MLP neurons of a small language model. Each row is named by its layer, matrix (gate and up: input weights; down: output weights) and neuron, and shows model dimensions 48-111. Each number is 200 + 20 x the weight over its row's rms, rounded and kept within 0 to 999. A neuron's up and down rows have the sign that makes its largest values positive.
After each neuron's rows, "fires on" lists the tokens most often at its 100 highest values on Wikipedia text that the model never trained on.

L8.gate59,207,227,210,189,179,177,212,188,220,215,177,198,190,217,204,191,172,181,223,165,164,180,169,210,195,185,220,224,197,177,200,190,183,181,237,211,237,218,220,182,216,220,186,219,206,200,165,175,216,202,198,203,153,203,177,174,205,170,182,176,166,180,174,202
L8.up59,212,222,154,194,208,198,203,201,192,204,188,198,191,175,199,196,184,242,197,223,198,208,190,213,217,223,249,159,219,220,210,158,187,208,190,227,207,205,186,199,209,170,211,198,193,199,207,195,210,203,226,191,200,223,189,200,190,224,199,145,181,169,192,242
L8.down59,205,194,224,209,209,204,223,196,219,190,213,181,201,183,201,176,190,179,206,182,186,184,222,185,210,214,212,167,201,198,226,189,192,218,204,206,197,201,198,215,225,191,156,189,273,190,211,241,184,190,214,207,239,196,198,179,179,196,209,179,193,198,187,223
fires on: ":", " not", " the", " most", ",", " is"

L8.gate204,204,205,193,175,189,207,252,193,213,205,208,204,221,175,217,198,167,193,188,206,194,175,214,225,198,191,210,171,179,192,230,190,175,184,233,192,181,210,177,194,234,242,185,198,214,216,174,215,205,189,205,189,187,226,219,225,232,222,184,195,172,175,205,183
L8.up204,201,210,223,216,216,168,220,220,185,183,208,201,233,192,172,179,164,172,245,178,182,205,182,205,183,191,188,203,176,197,203,190,204,203,195,179,186,226,212,176,182,209,211,212,184,215,179,195,204,187,202,182,198,224,196,205,205,211,197,147,207,190,192,188
L8.down204,215,228,204,211,214,207,200,182,193,176,219,218,240,200,189,207,227,201,211,218,224,184,224,181,240,182,214,201,214,191,176,210,250,205,203,208,216,220,199,190,201,191,199,183,191,215,193,187,181,219,176,220,178,182,210,177,202,157,178,185,165,235,171,153
fires on: " the", " of", "s"

L4.gate159,202,196,188,193,194,195,230,196,197,194,196,192,261,223,172,230,191,169,213,195,192,190,194,226,201,157,209,227,199,172,209,196,185,192,212,145,192,205,231,183,166,195,207,228,201,190,211,207,229,215,171,228,180,174,173,215,191,184,216,168,189,169,201,201
L4.up159,178,212,207,210,155,182,182,170,188,222,190,198,229,211,187,230,207,210,188,201,192,184,200,213,196,167,206,198,202,196,181,195,186,225,223,218,132,183,220,188,165,192,206,206,202,215,248,219,197,178,190,219,169,203,178,199,171,186,201,198,219,182,197,199
L4.down159,225,204,215,185,240,195,182,194,218,202,217,204,231,226,224,156,221,208,219,215,225,202,209,209,215,192,201,201,190,217,222,208,209,217,202,199,214,246,201,213,198,146,185,204,178,206,230,203,177,182,216,189,249,216,207,167,188,218,218,201,185,191,197,213
fires on: " was", ",", " is", " went", " reached", " returned"

L9.gate618,224,214,195,210,204,193,176,205,189,209,197,232,147,195,206,174,202,195,218,216,205,194,210,190,219,179,203,194,198,177,187,190,203,204,234,195,204,201,211,222,206,214,205,225,230,214,182,201,221,208,163,230,220,154,184,217,189,187,193,198,173,183,188,148
L9.up618,192,217,193,192,199,208,202,222,191,212,205,212,215,172,194,199,199,181,186,217,203,164,218,152,219,194,196,194,185,217,218,219,199,214,247,213,169,169,173,191,184,210,205,202,176,209,200,212,252,203,223,190,244,216,222,193,211,223,168,182,209,204,189,207
L9.down618,208,193,190,206,171,204,180,168,206,182,179,175,216,182,183,188,235,172,205,219,223,195,217,220,215,219,185,194,203,222,200,210,180,190,211,190,187,190,210,226,199,246,226,175,186,198,191,197,209,207,213,171,217,200,186,202,262,186,228,215,193,204,180,209
fires on: " a", " un", "-", " ", " an", "d"

L7.gate265,202,233,175,178,218,188,218,189,197,185,182,164,200,197,211,213,173,220,203,182,197,241,187,198,190,169,218,218,183,192,171,192,170,207,202,185,212,203,201,223,218,193,195,234,202,194,207,207,184,219,150,186,205,208,233,213,180,164,183,211,192,209,206,205
L7.up265,157,220,206,187,226,207,209,205,183,165,206,172,227,171,184,187,233,197,179,239,213,176,215,214,231,182,213,190,199,230,201,228,185,186,209,205,217,185,191,228,229,188,180,211,194,203,191,195,185,199,202,210,168,209,228,171,208,200,196,189,201,184,201,207
L7.down265,200,182,176,215,181,201,191,227,164,193,215,235,193,229,202,187,178,175,212,206,222,226,209,210,196,192,181,207,219,219,202,192,201,205,231,237,185,190,235,197,217,204,171,177,180,236,219,212,224,182,197,213,244,222,202,217,189,184,219,203,214,220,173,211
fires on: "2", "0", "1"

L7.gate185,175,207,204,165,214,209,214,194,186,231,200,171,219,206,177,209,218,185,185,202,182,204,163,188,190,213,216,209,198,189,191,183,186,193,210,176,224,204,172,195,197,225,188,198,183,201,169,216,185,215,191,211,223,221,214,193,228,166,194,202,185,206,182,192
L7.up185,211,190,216,185,193,186,209,183,186,204,223,207,204,231,201,195,194,161,221,205,195,207,205,221,173,221,177,220,204,212,181,237,202,218,225,199,206,198,179,208,199,215,207,198,230,237,211,191,185,232,172,200,180,228,192,187,198,212,203,182,169,205,192,178
L7.down185,208,190,199,159,221,174,203,164,189,203,219,177,215,216,203,207,241,168,221,189,193,220,173,175,213,217,179,184,207,203,210,216,159,205,199,189,194,185,191,213,208,167,236,163,199,187,185,235,210,233,186,198,211,186,229,212,167,166,178,220,176,214,213,193
fires on: "1", "0", "2", "3"

L9.gate311,187,176,225,199,158,191,160,195,230,187,173,207,204,175,214,203,176,176,204,162,197,194,176,174,208,229,207,197,189,177,198,197,198,213,223,184,184,158,184,203,173,226,202,189,195,192,168,178,197,213,214,247,175,232,168,209,202,225,192,181,211,212,206,200
L9.up311,181,210,207,210,196,187,220,236,202,177,223,215,228,199,213,218,200,177,175,235,225,214,210,209,207,202,205,186,229,234,210,228,192,221,207,197,202,177,195,210,192,245,195,198,163,208,209,195,129,182,195,187,212,201,209,197,193,201,200,185,217,227,194,217
L9.down311,220,191,199,194,220,175,188,191,227,178,213,188,219,189,191,204,197,197,202,217,201,218,220,195,192,198,228,196,238,204,222,199,218,191,143,218,187,204,236,182,194,162,231,205,209,203,193,199,195,228,206,185,196,197,237,204,207,217,203,228,184,230,193,222
fires on: "9", "2", "0", "1"

L9.gate493,216,190,174,207,186,237,213,183,210,167,197,226,147,192,188,200,188,209,178,200,213,205,214,192,217,208,219,201,231,214,208,209,203,174,196,188,214,239,197,193,233,211,216,198,218,220,169,184,195,227,222,235,193,204,211,186,208,212,200,245,152,201,165,198
L9.up493,217,198,209,209,189,209,209,220,190,192,177,232,189,205,197,191,253,177,189,202,233,229,247,204,190,243,186,218,218,237,204,193,189,188,198,209,201,224,203,183,219,170,203,192,215,217,176,176,189,229,185,244,216,204,218,187,151,220,218,232,197,181,210,257
L9.down493,197,188,217,206,201,180,193,224,188,247,209,207,200,190,201,203,258,179,211,196,206,207,185,205,201,183,198,203,206,229,185,204,160,207,216,184,218,211,175,174,180,156,226,167,209,179,203,240,168,195,151,201,208,222,208,193,206,236,233,190,177,194,250,229
fires on: " ", ":"

L9.gate273,182,219,184,208,226,239,204,196,230,230,196,179,200,242,238,205,193,169,182,212,237,214,175,228,179,210,182,171,241,226,166,211,211,210,185,189,184,200,197,190,214,162,227,234,229,199,211,243,184,217,182,192,210,218,180,197,198,197,209,156,176,212,192,203
L9.up273,202,191,210,200,182,201,210,192,224,199,177,208,213,204,194,186,203,225,169,189,199,213,206,198,161,207,229,202,192,201,184,230,204,221,192,198,223,211,181,240,257,180,224,205,210,209,186,161,174,203,198,218,225,208,221,245,203,204,204,189,203,204,199,228
L9.down273,237,189,183,187,224,173,190,200,192,188,244,221,176,221,224,232,184,198,221,200,239,208,188,181,189,215,200,222,211,231,184,190,190,197,196,238,177,211,208,185,225,143,182,207,226,203,206,192,213,187,220,205,219,212,138,199,206,230,210,193,202,208,211,196
fires on: " ", ",", "1", "2", " |", "8"

L9.gate209,162,221,212,199,194,204,191,181,153,192,195,191,225,197,158,219,214,225,188,190,200,191,208,215,192,197,221,159,200,179,215,199,215,213,220,191,194,188,201,246,190,221,194,224,194,179,177,186,213,200,216,214,219,188,185,219,189,228,215,207,241,243,182,160
L9.up209,220,188,196,201,224,234,173,230,150,206,229,210,124,187,171,209,204,234,221,194,184,184,204,209,173,203,215,193,204,206,198,229,183,208,163,208,215,215,174,182,209,163,171,185,219,208,188,211,215,183,191,222,189,190,227,225,190,211,211,202,210,209,209,197
L9.down209,157,177,168,207,209,162,233,191,206,191,230,215,178,194,202,181,193,171,202,196,181,231,210,204,202,175,171,219,175,200,218,171,170,171,213,205,231,235,206,202,178,175,212,244,218,203,189,163,244,175,199,199,240,195,188,211,215,194,197,180,194,200,204,233
fires on: "s", " of", " who"

L8.gate626,177,189,188,230,217,184,223,212,202,195,193,221,194,177,195,216,196,210,210,170,201,156,197,165,177,176,206,224,218,205,202,212,198,225,208,213,202,172,200,216,171,146,214,194,170,189,224,209,191,207,180,245,236,158,192,210,178,203,190,209,236,205,241,164
L8.up626,186,209,232,195,219,209,178,190,176,211,188,152,210,229,206,229,177,211,206,205,187,231,205,206,200,193,169,150,197,196,217,221,206,206,212,166,193,202,191,191,204,200,173,184,223,231,197,205,207,247,222,204,225,185,234,219,213,201,185,180,198,195,199,220
L8.down626,197,226,208,176,163,199,207,196,184,182,204,172,146,216,178,239,186,184,185,226,191,208,209,214,195,185,204,229,177,194,230,176,191,260,197,212,185,206,199,214,194,223,213,209,192,215,236,183,146,230,193,188,201,191,198,216,190,215,155,189,216,199,217,194
fires on: "0", "9", "8", "7", "4"

L8.gate77,186,241,210,196,197,203,206,189,187,152,181,197,214,189,205,200,239,187,205,212,193,190,186,176,205,178,223,177,223,257,176,210,232,183,203,182,197,166,211,205,184,203,230,165,184,189,204,229,221,204,202,215,170,164,224,250,219,200,185,211,199,208,234,175
L8.up77,185,194,211,179,206,175,202,181,215,251,210,174,194,220,175,196,186,185,198,185,179,173,176,197,176,208,175,200,202,174,207,229,240,207,213,216,204,205,226,193,235,228,206,186,151,215,186,196,218,252,202,184,185,201,213,218,189,181,209,214,123,229,214,198
L8.down77,150,171,185,218,209,196,198,191,224,188,202,157,203,227,165,228,179,196,235,205,199,181,191,202,186,183,175,214,217,195,180,189,192,223,224,216,156,199,197,209,197,174,204,201,154,234,233,189,213,232,219,194,209,209,217,215,225,195,208,223,193,192,208,197
fires on: "1", "7", "4", "3", "8", "0"

L8.gate694,188,174,220,202,200,184,215,199,195,169,219,206,193,189,202,193,214,183,188,242,222,208,181,207,192,162,188,181,208,195,173,199,186,186,156,225,229,167,169,207,197,178,195,212,188,190,161,198,221,198,212,204,175,189,241,226,207,219,176,199,188,228,194,201
L8.up694,181,181,176,192,205,188,199,180,187,244,160,215,189,192,177,192,224,188,203,245,192,181,198,224,215,179,205,166,231,206,209,199,192,240,206,171,207,169,214,225,189,196,211,178,181,208,206,182,263,216,211,198,202,208,217,180,173,196,196,182,216,196,204,202
L8.down694,190,228,192,213,204,214,204,179,194,202,196,199,198,210,230,193,229,176,174,190,194,194,209,199,202,176,176,161,240,172,169,196,200,217,204,184,199,191,218,206,199,198,208,200,187,263,192,164,201,230,209,185,200,210,222,224,216,225,199,199,203,183,211,186
fires on: "1", "7", "8", "3", " ", "6"

L9.gate682,188,215,180,212,211,191,219,209,183,208,174,202,230,249,195,204,243,175,192,217,186,232,209,196,177,212,205,176,191,185,193,218,211,221,191,230,212,214,211,202,178,203,172,195,208,217,234,189,211,222,233,201,189,180,200,202,205,202,186,168,206,189,190,199
L9.up682,187,214,224,201,196,187,216,198,186,226,197,218,207,183,180,232,198,194,156,196,200,210,197,214,213,201,187,182,189,229,179,217,204,200,183,186,205,187,175,205,201,205,243,202,217,185,217,238,197,222,164,209,200,219,217,196,157,208,163,204,205,222,193,190
L9.down682,199,203,184,180,155,198,187,186,187,183,203,190,213,197,196,187,214,209,184,172,219,231,225,178,188,210,225,208,190,224,207,185,155,236,203,188,217,199,206,192,246,187,205,175,230,153,199,213,212,211,168,213,193,228,253,193,212,223,199,212,135,193,191,215
fires on: "1", "3", "2", " ", "li"

L8.gate9,223,212,180,221,193,182,204,197,171,226,202,214,230,191,211,203,170,199,208,196,212,216,164,197,186,203,194,199,147,186,211,205,212,193,193,211,197,177,154,167,218,199,187,210,195,221,194,200,175,202,184,237,173,206,184,231,211,217,191,182,180,160,203,187
L8.up9,195,184,179,225,176,205,245,210,198,215,230,202,172,183,219,189,172,200,201,216,241,208,184,203,198,178,224,196,205,220,197,231,168,224,225,213,188,184,195,203,177,189,199,223,196,182,217,221,208,203,208,224,172,218,207,216,197,175,214,181,225,169,198,177
L8.down9,218,206,185,213,212,153,183,231,184,200,193,185,223,191,201,190,197,214,211,188,189,176,197,187,173,194,211,182,197,182,145,197,232,232,198,181,186,211,182,191,214,193,199,195,189,191,208,202,228,209,199,211,203,191,199,194,228,147,214,175,197,191,219,172
fires on: "s", "'", "n", "a", "-"

L7.gate539,199,208,188,230,189,200,216,199,197,202,184,239,235,233,185,182,211,213,196,204,223,208,226,173,201,187,216,213,198,214,199,179,203,209,213,175,207,196,206,196,186,185,180,190,243,185,213,175,189,195,178,227,179,235,202,230,189,170,200,205,266,213,184,190
L7.up539,172,209,175,215,223,167,205,199,187,204,177,194,187,218,212,187,185,211,201,208,220,195,228,195,195,211,215,197,222,217,199,178,194,164,183,179,205,185,183,189,224,204,228,219,209,206,206,190,211,209,213,193,195,208,236,222,207,210,192,199,211,229,244,227
L7.down539,184,202,217,227,198,192,212,184,215,243,204,187,197,215,224,204,200,164,218,195,174,205,208,194,194,175,208,222,209,175,196,202,179,216,214,195,211,203,218,206,201,197,188,216,196,202,183,170,188,213,185,227,157,209,170,186,160,221,192,184,196,174,165,189
fires on: "s", " in", "ers", " people"

L7.gate538,221,175,175,213,187,238,209,201,200,232,230,185,227,188,189,193,210,237,176,202,226,182,177,208,201,176,180,181,187,191,181,202,201,182,167,220,183,163,190,221,196,176,219,208,191,197,188,211,205,230,172,238,227,200,177,198,200,201,205,223,200,194,189,197
L7.up538,218,141,155,211,208,207,211,195,218,193,209,161,262,174,218,191,208,207,223,193,204,233,192,186,175,170,182,173,208,163,242,201,197,192,207,196,176,209,212,200,199,190,202,210,172,194,162,185,157,178,208,200,180,210,184,195,205,200,195,166,190,207,207,215
L7.down538,229,220,176,194,207,180,197,175,209,228,169,242,195,193,205,156,214,164,173,178,198,211,222,199,231,181,157,180,183,193,171,213,208,224,183,205,229,200,199,183,195,204,197,179,215,208,174,213,182,182,194,181,173,222,200,198,215,195,163,207,186,200,198,198
fires on: "s", "-", "er", "ar", "r", "p"

L9.gate456,178,203,187,160,204,162,221,197,217,192,235,152,208,194,165,194,200,176,193,193,160,203,181,174,242,174,180,210,191,167,208,190,214,199,187,170,192,202,240,210,212,202,184,223,187,211,184,200,204,202,205,234,214,193,215,210,188,200,212,178,163,199,202,206
L9.up456,149,185,183,199,218,202,204,207,213,149,192,190,202,196,181,219,202,197,221,149,207,214,213,226,218,200,213,216,188,176,209,200,198,188,224,178,182,208,170,198,207,178,207,197,194,196,202,224,193,216,214,164,250,223,214,211,181,196,199,162,199,196,185,157
L9.down456,184,227,207,219,216,225,201,227,199,195,152,210,198,226,221,204,240,189,195,197,198,221,189,160,172,196,181,218,197,158,182,183,218,192,173,186,218,204,167,201,199,218,186,217,201,179,203,207,196,213,158,205,207,165,149,187,194,206,240,202,203,199,188,200
fires on: " It", " well", " addition", "0", "ly"

L8.gate244,185,191,257,208,233,215,191,222,217,190,155,223,183,238,220,205,190,192,191,178,213,214,178,199,220,164,188,208,206,209,173,191,210,207,218,184,180,184,174,219,210,223,226,204,182,208,156,222,218,222,201,199,204,176,186,232,182,190,205,178,172,206,254,239
L8.up244,215,199,178,190,190,210,164,230,227,226,225,199,185,209,227,191,203,234,194,195,192,187,213,168,196,170,198,180,223,220,240,203,183,214,205,207,226,175,166,237,222,224,199,187,182,220,220,199,158,227,212,203,212,205,221,212,217,215,223,223,211,213,233,183
L8.down244,176,220,169,195,196,194,224,214,187,171,230,220,223,225,220,173,190,175,238,201,195,173,196,195,203,195,175,232,205,210,195,190,214,221,177,183,205,163,227,206,223,191,205,214,191,212,176,204,201,240,192,168,227,192,202,176,209,216,192,213,197,253,192,220
fires on: "2", "8", "1", "4", "9", "6"

L9.gate561,181,190,173,197,175,155,211,209,168,202,198,196,175,208,208,212,209,212,169,184,213,204,196,183,210,181,182,195,218,176,169,176,189,196,158,223,172,197,206,221,222,199,192,223,240,203,175,192,207,188,195,178,197,213,208,237,229,216,161,208,234,194,190,229
L9.up561,160,210,220,220,193,192,206,206,228,227,168,236,194,236,195,239,213,200,203,212,199,220,188,179,211,211,206,172,239,217,170,176,179,182,216,192,189,168,221,186,207,226,213,233,193,224,187,217,178,186,197,195,186,170,192,223,232,206,185,199,206,183,197,197
L9.down561,216,217,188,192,185,211,201,174,217,167,207,190,235,169,205,156,218,197,183,226,193,184,155,195,228,177,199,228,208,219,233,234,187,216,198,230,198,201,201,207,204,268,202,215,180,209,221,198,207,206,190,176,225,194,205,186,204,180,202,226,209,189,183,196
fires on: " ", "|", "-", "0", "to"

L2.gate609,223,175,184,189,229,225,215,201,233,226,204,201,195,180,212,176,219,160,213,228,203,148,197,212,190,186,181,212,148,198,212,198,199,178,248,186,226,200,189,209,216,226,190,197,236,171,242,201,213,181,197,196,169,204,182,192,214,204,172,217,189,207,225,204
L2.up609,200,182,218,206,211,220,192,220,214,190,208,217,180,219,185,209,178,168,204,184,230,198,224,182,173,202,229,183,211,205,218,203,215,208,221,225,170,182,197,172,209,218,204,207,206,209,210,175,202,177,197,198,231,179,181,212,170,195,217,216,193,190,190,211
L2.down609,181,231,200,198,215,214,161,190,219,212,206,197,174,191,166,228,221,174,212,172,240,191,225,217,172,177,222,181,198,213,205,193,215,200,217,231,170,180,166,187,185,262,233,197,209,219,197,182,210,215,199,194,205,197,180,214,196,199,225,226,168,180,234,209
fires on: " dis", "\n", "ever", " Dis", "n", " cap"

L4.gate417,203,191,182,196,174,173,225,192,184,229,196,215,210,181,204,161,184,203,170,179,207,178,186,191,217,242,158,165,186,197,230,183,189,181,193,207,171,231,188,178,176,235,184,199,215,229,222,187,231,211,201,206,178,223,197,216,218,206,207,226,187,232,230,165
L4.up417,186,207,181,248,203,202,217,196,213,195,165,212,201,196,225,201,172,197,214,207,192,155,219,170,214,205,177,174,193,216,183,227,184,171,181,170,203,196,210,202,224,163,234,208,191,257,212,224,187,167,206,215,203,229,199,180,186,189,194,174,168,208,180,197
L4.down417,162,201,177,174,258,216,193,150,225,177,216,217,210,174,196,217,221,203,174,193,210,196,195,176,190,167,192,182,190,200,208,190,194,232,204,192,173,203,212,197,206,224,191,162,203,177,205,202,245,142,203,181,203,184,222,182,190,172,194,214,167,211,199,183
fires on: "mo", "so", "s", "reg", "pos", " record"

L9.gate419,179,212,209,201,187,185,210,170,182,196,184,221,215,163,208,172,195,229,215,179,209,172,199,218,192,209,208,189,221,210,195,200,181,222,199,233,206,191,176,191,212,167,200,189,192,179,207,189,174,186,217,214,184,175,190,207,174,207,255,174,208,188,208,206
L9.up419,200,204,224,206,198,187,228,206,190,213,223,168,212,190,223,185,272,174,219,170,181,148,168,205,211,247,184,185,158,205,203,192,180,237,185,187,200,209,239,157,216,184,170,203,194,162,233,197,202,211,210,182,191,189,222,184,183,174,233,202,209,219,200,204
L9.down419,148,173,188,231,204,203,208,182,177,192,197,211,165,230,185,187,169,154,226,203,211,218,190,183,179,182,196,210,181,212,247,197,216,240,220,178,184,215,203,165,211,220,205,229,188,211,210,189,211,202,231,187,196,193,202,217,198,226,215,214,195,205,186,186
fires on: ",", "0", "1"

L8.gate605,221,213,205,187,195,167,181,231,212,224,195,162,234,221,185,199,203,204,223,223,192,197,174,184,218,190,241,183,188,157,162,210,208,170,207,168,213,157,180,180,228,153,222,208,198,217,168,230,206,203,202,209,211,215,221,189,201,169,190,167,193,227,203,215
L8.up605,203,188,189,198,238,182,188,196,174,207,159,153,150,219,196,156,212,181,179,206,199,193,202,166,215,188,249,195,236,177,196,224,192,202,216,203,188,210,191,191,214,159,227,179,208,201,217,216,191,191,201,203,200,230,223,222,214,191,236,196,169,225,214,174
L8.down605,198,225,178,195,233,179,165,239,208,172,217,183,179,208,229,198,210,150,173,212,196,186,179,225,212,194,222,237,213,204,162,177,145,221,231,187,184,196,206,182,229,154,200,212,185,202,240,209,194,214,192,203,205,170,211,181,235,214,235,183,192,233,210,185
fires on: ",", "1", "2", "0"

L7.gate195,203,220,236,213,200,189,190,208,160,216,167,201,178,171,164,228,183,191,216,204,190,202,218,217,182,223,205,218,191,168,175,193,220,207,205,179,189,202,153,174,220,238,205,211,204,194,182,198,218,213,214,242,207,221,217,216,183,222,219,178,216,207,174,180
L7.up195,182,186,174,188,207,232,177,203,173,196,178,217,185,189,215,194,164,178,207,200,198,199,226,194,226,227,214,207,203,190,137,161,175,214,221,213,200,182,204,228,229,205,213,178,225,187,193,184,205,206,167,195,181,196,197,203,183,211,197,227,178,219,210,165
L7.down195,216,198,181,246,211,223,176,203,224,206,225,198,190,198,192,168,203,159,170,173,157,225,195,201,211,149,208,171,161,229,231,192,177,216,196,222,215,224,203,183,169,179,225,224,195,196,212,211,183,219,207,207,173,188,203,207,164,210,188,193,202,181,201,211
fires on: " of", " as", " those"

L2.gate75,196,219,198,205,177,177,180,175,207,190,240,189,188,249,180,226,182,184,225,186,156,211,228,195,180,177,204,189,211,189,203,161,226,195,186,192,202,165,200,197,184,225,188,198,221,174,205,217,148,222,180,224,203,196,224,199,172,215,211,177,236,177,236,172
L2.up75,231,187,203,241,212,215,194,198,208,207,224,206,235,232,226,233,199,193,219,163,193,193,197,220,176,194,180,144,153,190,196,207,207,185,206,222,190,169,195,221,180,201,194,235,167,186,185,206,185,216,188,203,211,162,187,185,246,228,182,204,202,237,202,198
L2.down75,192,195,215,212,181,183,210,188,214,196,236,224,201,222,214,206,197,183,191,216,165,231,210,219,148,194,201,194,207,200,215,192,224,187,173,194,191,146,171,220,225,226,184,213,225,192,213,181,171,209,187,208,199,174,209,195,201,214,213,201,238,216,237,177
fires on: " a", " string", " sports"

L8.gate228,225,184,196,192,152,218,213,142,158,210,199,221,175,222,189,173,198,199,225,198,193,177,197,185,222,178,211,154,200,204,213,217,242,191,236,191,192,184,203,218,206,199,209,222,178,161,176,175,184,217,190,177,193,247,231,212,231,164,234,229,206,229,204,206
L8.up228,224,193,203,202,230,192,208,186,218,228,195,199,181,213,208,192,206,198,186,215,209,213,184,177,202,220,147,161,210,189,199,199,197,218,204,175,212,201,203,187,160,212,184,215,198,226,205,193,177,204,164,233,158,199,187,199,233,207,182,209,201,212,226,180
L8.down228,177,207,191,210,196,172,214,185,216,207,216,186,186,215,229,197,229,208,195,189,226,223,201,217,234,156,255,214,214,210,183,202,174,188,229,214,234,197,217,247,172,194,210,221,197,175,157,198,172,201,215,164,173,205,177,172,224,201,158,201,197,193,213,184
fires on: "s", " for", "ing", " in"

L9.gate525,211,179,204,212,205,224,219,217,219,210,222,242,224,206,167,175,193,219,232,215,196,152,171,235,212,185,209,244,193,220,231,207,210,165,185,169,181,210,168,190,195,240,213,204,214,200,165,223,228,173,195,198,201,178,205,228,166,171,222,199,182,181,203,203
L9.up525,209,190,185,206,210,236,185,208,213,221,177,200,208,198,208,179,194,228,224,216,192,217,173,202,186,210,235,207,211,199,231,202,144,162,189,173,221,220,188,216,234,209,204,210,169,239,155,210,226,255,211,195,211,192,237,226,212,188,218,178,200,208,236,201
L9.down525,162,197,224,216,181,168,179,177,217,219,195,227,167,207,241,177,197,180,173,167,191,205,219,195,185,193,216,185,185,211,202,205,220,223,205,186,186,221,193,193,186,185,180,196,215,219,183,210,168,195,204,215,233,208,206,189,178,219,190,204,228,166,182,194
fires on: "w", "a", "ar", "op", "la", "-"

L7.gate297,260,185,162,192,167,208,215,193,222,200,231,204,227,216,211,214,193,222,196,231,196,186,181,188,212,202,195,201,203,192,194,243,185,200,185,177,177,202,227,209,210,203,241,230,174,199,205,170,179,212,193,219,197,187,195,209,174,166,211,178,198,214,179,178
L7.up297,201,206,222,221,210,210,224,196,215,215,232,232,202,203,241,202,175,225,197,225,197,204,211,195,190,172,172,185,200,160,209,198,219,170,199,211,200,195,208,226,195,206,234,203,229,202,190,206,201,184,200,209,164,181,198,192,197,181,186,205,217,237,227,187
L7.down297,201,169,177,236,200,190,168,181,229,220,220,204,219,202,230,242,244,194,188,218,192,182,196,201,184,217,211,211,213,215,226,200,226,187,239,173,174,192,182,206,197,243,180,198,200,178,184,193,161,203,162,178,198,199,227,184,196,218,204,197,212,197,200,186
fires on: "ar", "par", " an", " a", "N", "mi"

L9.gate687,193,166,185,236,221,160,214,225,170,232,220,195,167,192,183,215,212,181,214,202,198,202,179,175,199,238,215,211,199,211,205,206,137,179,197,174,211,213,204,227,213,159,192,176,207,198,246,184,234,207,202,205,170,192,195,192,211,210,216,218,142,206,200,241
L9.up687,176,167,200,217,201,222,223,200,208,208,201,196,172,198,164,200,215,235,239,196,226,220,150,205,210,203,198,202,169,208,221,179,206,231,215,198,191,177,184,190,195,169,255,185,205,208,212,186,200,201,209,165,201,196,184,221,155,243,188,226,165,205,175,192
L9.down687,212,202,222,203,221,140,191,228,168,234,175,203,206,201,208,188,240,186,191,200,206,202,163,204,182,209,179,204,165,172,207,204,175,240,183,171,182,224,216,220,182,196,230,189,193,196,236,241,180,207,209,172,202,233,244,225,213,208,184,198,177,214,203,196
fires on: ":", ",", ".", " "

L2.gate439,170,219,157,196,162,187,179,202,179,240,221,225,157,237,181,199,202,207,190,202,230,196,198,215,217,177,194,182,204,190,239,188,208,207,204,194,223,210,199,215,199,184,189,186,180,181,223,210,215,151,214,210,224,213,227,179,203,196,222,166,214,212,211,212
L2.up439,189,207,242,203,200,194,202,153,195,190,173,194,193,193,211,209,208,206,226,226,196,222,174,225,201,197,190,213,191,184,207,191,222,217,218,204,190,196,217,210,164,196,214,226,179,182,205,203,225,222,227,204,227,242,210,163,187,221,221,226,203,216,225,209
L2.down439,202,193,189,214,217,210,180,208,226,215,163,213,190,218,197,200,186,171,190,205,173,191,195,205,192,164,227,202,189,190,193,192,212,215,195,174,191,220,199,229,192,204,193,199,189,233,181,197,219,195,240,150,178,221,183,214,189,203,214,236,166,199,218,186
fires on: " part", "hard", " Vo", "sburg", "|---|---|---|", " cap"

L4.gate208,209,185,184,196,195,255,223,224,201,178,205,160,213,170,211,205,202,188,200,186,149,173,206,185,205,195,197,198,180,206,207,206,191,222,208,188,225,202,228,186,180,182,211,206,218,224,186,218,177,206,175,218,175,213,202,201,168,242,149,204,178,191,219,176
L4.up208,209,184,183,205,185,189,216,194,165,214,195,218,219,157,158,211,189,191,216,188,186,207,185,185,207,193,167,234,207,219,204,207,184,232,164,178,194,240,201,184,209,230,181,208,184,198,176,174,186,209,176,205,239,183,221,215,196,188,202,200,210,185,190,174
L4.down208,227,196,163,195,238,190,208,188,171,197,186,236,185,207,219,231,208,223,211,218,208,221,183,188,199,185,169,206,181,244,194,210,211,200,181,208,215,198,196,200,193,250,190,165,192,206,208,176,201,199,208,196,200,232,171,190,226,144,208,206,199,211,188,185
fires on: " (", "pen", "^{", "}", " of", " and"